python train.py --n_kv_head=6 --head_dim=32 --d_mlp=768 --activation="squared_relu" --tie_embeddings=false --init_std_qkv=0.0233 --init_std_o=0.0233 --init_std_down=0.0233 --lr_mult_down=1.5 --decay_shape="sqrt" --doc_mask=false
MLP neurons of a small language model. Each row is named by its layer, matrix (up: input weights) and neuron, and shows model dimensions 0-191. Each number is 500 + 25 x the weight over its row's rms, rounded and kept within 0 to 999. Numbers have three digits each.
After each neuron's rows, "fires on" lists the tokens most often at its 100 highest values on Wikipedia text that the model never trained on; "fires in" lists the words (lower case) most often at its 100 highest values on Wikipedia text that the model never trained on.

L4.up593:467515489483478493499498495538512540471495494497493480520507469502483471504523458515460481553505514512508546561522470555543516475487529430445500439515505521509466484503528523518516500485534516536508559506474491496518506489467512511545531518475517468470502546491470545487555500474481505514496494489521497526535493526545455485532500454487499457495517493516528480507514508541485536530473536514473473468503499524498479477493506502479484520466486522469502440485500512475493516507487469527459497497468487496530501502524515531503536484511494530526498483497499541495506494494499463506
fires on: "it", " United", "ir", "oc", "g", "is"
fires in: "united", "committee", "political", "democratic", "hemisphere"

L4.up142:474507531516478471518482508561520487465509520491499513481500487508525477534476478483453494479496475476513509485481473480499494443531524507471505506526497502515519505518477534506510544533498514486479493524513508479516500497499470488476534502409512514504488519487504533454560476532500528481481563483463446467485505489499525458515476523505517465492486525513515463474494442509479489509497502504524462484487600485493520483506482483504499488505494512513497462476503535469520500504466470548540517507526487457471520455453475494511531484501490502516514486528483477487483524524486500505
fires on: "hip", "up", "ague", "ames", " War"
fires in: "championships", "championship", "cup", "league", "games", "war"

L4.up759:562495508467542505514480509505467492516525528499506480503508478478518485502422518469547514499535524488534503539560466484489484537495488513481498503538499480466504517469506505478532502501500492491504502487527491504478413499443472486503530508503499501521459462508478461485508463500494502442476494531494502504455478478485508571542467468493527565488466479495473514505488520500496495464469466528525490470488514491533509527486483504482487495474505535501518491522502532506515493509489476457532490525495531467451520494499479475486506492528489497523565486518503510514476505510507525531
fires on: "out", "il", "ound", "in", "er", "ing"
fires in: "until", "within", "around", "throughout", "without", "following"

L4.up506:509479539480492529483521491495553477479515470478508516471504508455506510532536481500482474509513544477446528497541492521527469571449503513464521501524454523523469467530521524496520493525519447493491524481537461511517503502490505491486460495533514518478523508502471554516484477510530603523484519521508498477486492492516548468484468526493521488456510486509497531491503497513541536491492485484540508485514557476492492519475524494468486508505502542512501491518488542509516497492540501478498534513524519528500493518502459505508513459558487496507480535494507519499511515477479480513
fires on: " the", "e", "on", "um", "ir"
fires in: "the"

L4.up628:518543506417459484479477469478534559475484535552497495483460505500497481517487529493517506499502501453497506504535517557489520490519513496484480558505501501481509503512504443493489472483481490503485523488523478419512496486491503527480559524441495528473491507524510510463541524479487491486485496529523515455482489485507484493488497536484519512522485504449474467483501446505459501507444494483483504473482471485482514515494502516532480478497498498500508489535466475476492510442509479512518518522533502501489520498441511493488539538488493528506474491518523537487476541488517524491
fires on: " that", "ile", " which", "is", "us", "ough"
fires in: "that", "while", "which", "this", "though", "than"

L4.up193:533553480495507479501489482459531488508505522546475515530526500474471476526516539489535492486477498491487453517550539523519527476511494495509519499497498517504538542501524522482537501489478503490525526479481457530484478506501436506463528518516478527487480451519505523483494530495464503551466514516526502484510473539466500498494476518528502506539494456463496508530446520481526479526483503475524467480501482509464493521497513515500503533502490482475508515500569488503499492512537522535498468506543484475492505521531500514528494490487467531559511490569454528473508457495504551502
fires on: "any", "al", "ome", "ious", "ong"
fires in: "many", "several", "some", "various", "strong"

L4.up73:469506517479540496511529517489504483537507468504506519516476519471465499533542526501474532529478502536471457505487505539561480510506514492497544425556473483524490505495507452476498533498528482485506523548461475495478471525524479491518495512498515510499518469511493526502561466512503503535520521427489504512480539530476445487541497485487505477501468478532498501513510520528512446471522532482458456500474518531508497497507507535485516504489483481446491514491495491477452468452522478527485514510530489477498494534462513510462486523480502489493523526477474507495462490500493487521
fires on: "y", "oc", "in", "ic", "it", "le"
fires in: "committee", "democratic", "olympic", "academy", "college", "grand"

L2.up415:492499448490496502447488410517499475501530488542473534534523499499503507508486536476478514545528504467480484498523530468538487492453469460500488517497485486539516507506503525501536498515525455512506499526486477512475489477492453517453533479492492512470522489489503463525542504532448509498493445499469505485488469484468491534461454475462519497460476484512498463506492488528494548498465512497492499456517493505522475499477501534479494511478511461516494503508528532496514507494539497510480516557475494479505512496492498522539528502561528461459499462530509537496513515484507528483
fires on: "ree", "ir", "ose", "le", "ite", "ro"
fires in: "three", "third", "those", "website"

L4.up461:530522461525485517445503514515496489487502481507550512451508536479509521478511473485503505512502522466460493455508475492517483537490462479535514500508455513539470497484489510514521465461507523513494484464506476505478474532514518491519502494496494453497471462538494501494532521510533505527513495502443504516508516512529461470510522542515531473523481503530526484563537482493486517503521505516481518485538471486465514543495471528520525487517468453526489467453513526517499472457467478479534538512486559469503475465483521502511498518451523517528457485519470510533536491546488488510
fires on: " not", "ied", "ay", "gh", "id", "ct"
fires in: "not", "died", "day", "taught", "did"

L4.up762:460516502485472435457505472525500481479476552494494471533513474512476498471496489485522535514519508520457479442529482487494513455522492528476496477514524486528493498535509481471512499501476536506471554462509467454494485493509519555517492512475564443488501501474509485514513482513488491498456471478514518489453535505535510481488439464516502519530473496511502497443493464462527478532452530501485519503498552496498518486499480509475458489470512474490549477492543505518489482503479451508516513472506522514510535514480475467493511504509469498456460492499501512489501503515517523491
fires on: " Th", "is", "ime", "h", "el"
fires in: "this", "time", "that", "through"

L2.up238:497527494485477432417532469528559490467510523516499500502476515522483512527473487488499477496511520516534513503501512500518508494482490479534524498468465515517540557518494490511546417473517488530458521501487492545518478482507477527536520527498489491470535532517517495514510499536538472491519496466493534506504516521514510467569478478480477476518462495504474496514518477498514530507495524483480511505554483476458508517506505495482448487500473495498502512485512522500477493471496543497486505482502512509491514499492466540490523503538500573488460456520487539516507495521545487507
fires on: "t", " not", "all", "an", "ll"
fires in: "not", "ft", "t", "text", "thought", "than"

L2.up749:502501506461508475496473434507473501469499535519496569526490490497494458479480502478520496506468490491528483479493497488493508508488509521512478543490509474517495490544503541488454517507534480494498521500461487531500455499483503527468550474496502538461522512512508499509542502473448509481470500490509510546489475462470493527486457487486502559472495517451487493530509540461507533547518534521515527463484474524490470513472532514481465524509554490475497494536473498486490481464514486466494498515485497479488523492513483494549568480567539514506471481505505498496507537504487533488
fires on: "ome", "ose", "ite", " of", "one", "us"
fires in: "some", "those", "site", "of", "whose", "website"

L4.up219:530471462453451521503474542478512515523530520502472499479536442545517500475506500471553487488533521489489509467530557505465496475489528490515539482494533498546536494494500506484456508544520494501481500478482475519489480505525497528499506494502506514504472458515512496471450518504464503471473483528492502511503476496459506477509501492536458525491513497509454508494534489491475551516482487462471529458526522523498559500473512476512485504476513503485527486532484486463496471502449515466530530472501506538489477508520474499504538492453519471472468484532458548461484482477497515518
fires on: " of", "m", "s", "ough", "ith", "ur"
fires in: "of", "as", "although", "features"

L4.up121:473524533521510494484525459508503490503552511530496503509503495508486503460493504470464448468522502498445512467539492500480474532495477515507472494536509513513457499525544545493545502501483491410538470497500485513496509494546480518483479511540481501505479475498492528559521509505532516529470496551492502480517505518493543480494534504478479532451467463488495495541481504522527487504518461529537476489492541510522495457494499506429497520517501539465525512499466520495499533507512487535458463513500523494518501516454512472517511507508478489478490463486465487478504538464505474496
fires on: " the", " other"
fires in: "the", "other"

L4.up685:465474524514487477520492478555515505485503442541481514478492502536501499491570477492457489537529488513485499509466491455482465523542545492462467476550467500553464503535527504494485532497535515469463523480497510499477520485513488543514492505505493472506488509517466513486486551490482484536485534509494508499518500469470521479500475515504480529499522511520487499513526471535497453529493495475498533533560488521500508443481481487515534478448512515511482480535520509478509528517498493506495514504504509491473464551561511475542538542529486515464477506486465504502516485521505510515
fires on: " of", "it"
fires in: "of", "committee"

L2.up596:538491528467472485472520520489477490501528491565476542502455520502494535498503481522492506521536544468503468539511517518498490498526477520471509487514485498503530548508496533518510484481511481510535541518501559484508494521483496484510531518490532506521503506478431485517474491529508525485521477492511507563518493433477493529501546514504514492473473524522530530499488504466525471478500455513432511502497483545543515466509486524494517511486498504517540524580504483507507510540543532483525515524500482497504498477474475484499481473497485477511529515512445499450492489507514500544
fires on: "ed", "amily", "ge", "igh", "le", "tern"
fires in: "named", "succeeded", "age", "family", "renamed"

L4.up466:478497516489475504520499497491512472503452493501514533458498535477472540509506471500500491490464432505515524475512511477537552477489500533467530514556470516490494563538478491538554497478509496503488540497481477465502493504534478518495470492453484500464496493504527466520536464494434489443513507499512450543494515517502491518510543503516515520497471514502492529466533513574462499469475513505513508506533515494535504500476499508517482469483512468505515506540461526496474461513503495502498504515494491494502503478513531471483469527502444515489496440524524465529501468485496514513
fires on: "ren", "her", "um", "ident", "ian", "el"
fires in: "children", "museum", "father", "president", "model"

L4.up105:498507540503507501496519493468497475514496524508574549553492495495426492495506495484525509485517515485489487481486547435495503504515475513538480532538450483504486538506530484519512527463499498448503525490497490548533508504512501470510525509508502535507522460484451480540534526490509478475477473494466505475542517513489493516465481522499483469542496494496451525524510541521494524483515515491525464511516466521472453498528476529464484509526506489491504493541559550478484519544514496514541489531507509493527478518516471498546488511504539481491450500467513494502477513499520504502
fires on: "ome", "ong", "it", "ame", "ear"
fires in: "some", "song", "same", "songs", "search", "various"

L4.up305:520488563453489508520511492521510489448529521521533521513472540491445478481498507485531526525484466467484464478481513487477504507496515511464481433468495487500502499499498493460510523494521485483481480514492539493505456544500513485464534507471531473486554498500504517542512499483514485506459469455535465483482495536476503488502522550530537488476502542509482484513524458493470509500473482523559483486526506531542447498531505517496534464505525492499504445492489462521495500498440486497430493481503512482483522529507524535503502489474535502495502517522497520508502537506481485511
fires on: "o", "ow", "on", "i", "om"
fires in: "no", "now", "non", "formerly", "any", "ned"

L4.up534:566510469484520542479516482471466512496489518537511495488476484472533503546490486511509505522517511471508514502523518535472525529525486482466510518476484502510475453477519516487467522567472521526513520540509529518489475481503477515503528528502505529514502496485471493495500519490465490466473505517517504504454502456497508499511459527498504539506456505514501504463492521500521504527499479479514438459457475498486533480464505525517465512467493533461550459534477483506459540464531514471523493490481537549464461510480446514484493512479490502440525519479474510484525499506479548482
fires on: "il", "ile", " after", "ing", "fter", "ed"
fires in: "after", "until", "while", "following", "started", "whilst"

L2.up400:529521458491465502486548462496514482483478479527537509495493472475471455546503472463511520514522461463490490511507526522592508488496493546496541497486540490533494512535554502490524487492502522517493515506461463514519480458509489530473499510451553505488496486468441481486512475514496551499481495474539469510471523514519524515525496509524520465543486519494509508471468486483528483515481484529532469501469538508435475525446506513479496520470496535514498499501512512485530513475501493466523518502508496517486496522524490509495513525484519522440477491484514515498546479517512530493
fires on: "'s", " by", "t"
fires in: "s", "by", "t"

L4.up248:490493529485549528495491508545505519527505543554500512540502517512451509516534476531509489498496517497483509472499497490499455544473502537509487532511496489529536528504521512476522510522527521494531463484478460489500519526506481497488520516552568519503502445530493451489485506505501524464475492510488525498479515449537484550539485510476502506490525485534457501490520482543465522513499562498541510512497521494543469554507477510519518483472505503477501514513515507505513483492551525430482500471501511504472515524531480515511482520496515510483490469499445544497453499487503478462
fires on: "in", "ong", "b"
fires in: "song", "songs", "continued", "debut", "dinamo"

L4.up538:509494522492462489470498510549514487499517498467517510516481528526510466521483491484459476494564496542462518472512547473490498483486493526501491488537461528524507473543514504509497507516537522500436512511526488511488498487529494510508514507504514466537473509454533477540499503519517507520464526485426486513471525489518510507505474540500462525498463489545519545519497479499472496523509495513503523496434509444508486490536486506488512514472497475521552470543515502573523514509523430486485513518464540516511494507472505502471502512506518503475487466465470506492532468501468495511
fires on: "irect", "overn", "iv", " serv", "ec", "reat"
fires in: "director", "government", "division", "services", "technology"

L4.up569:476496507520470537486523477511457478553508521499454513488514504489538502486512502467491496517524482511519484485510487507552460523468533526472513542529498515506470498475493461489538518542493482474474485490517498510488512537494550499494486505491499492481515450527519473571491466535438546542467492504476494538464499460487505497439526518533514491472508524515494516493483457490505476536477493494544494532480496518524529496508505511513509504479527480498506483466483461506520521494493485486503499559521505514453479534483536469498561539542529479483516489531514502492473499499485453466
fires on: " the", " of", "op", "c", " and", "ec"
fires in: "the", "of", "and", "species", "population", "pop"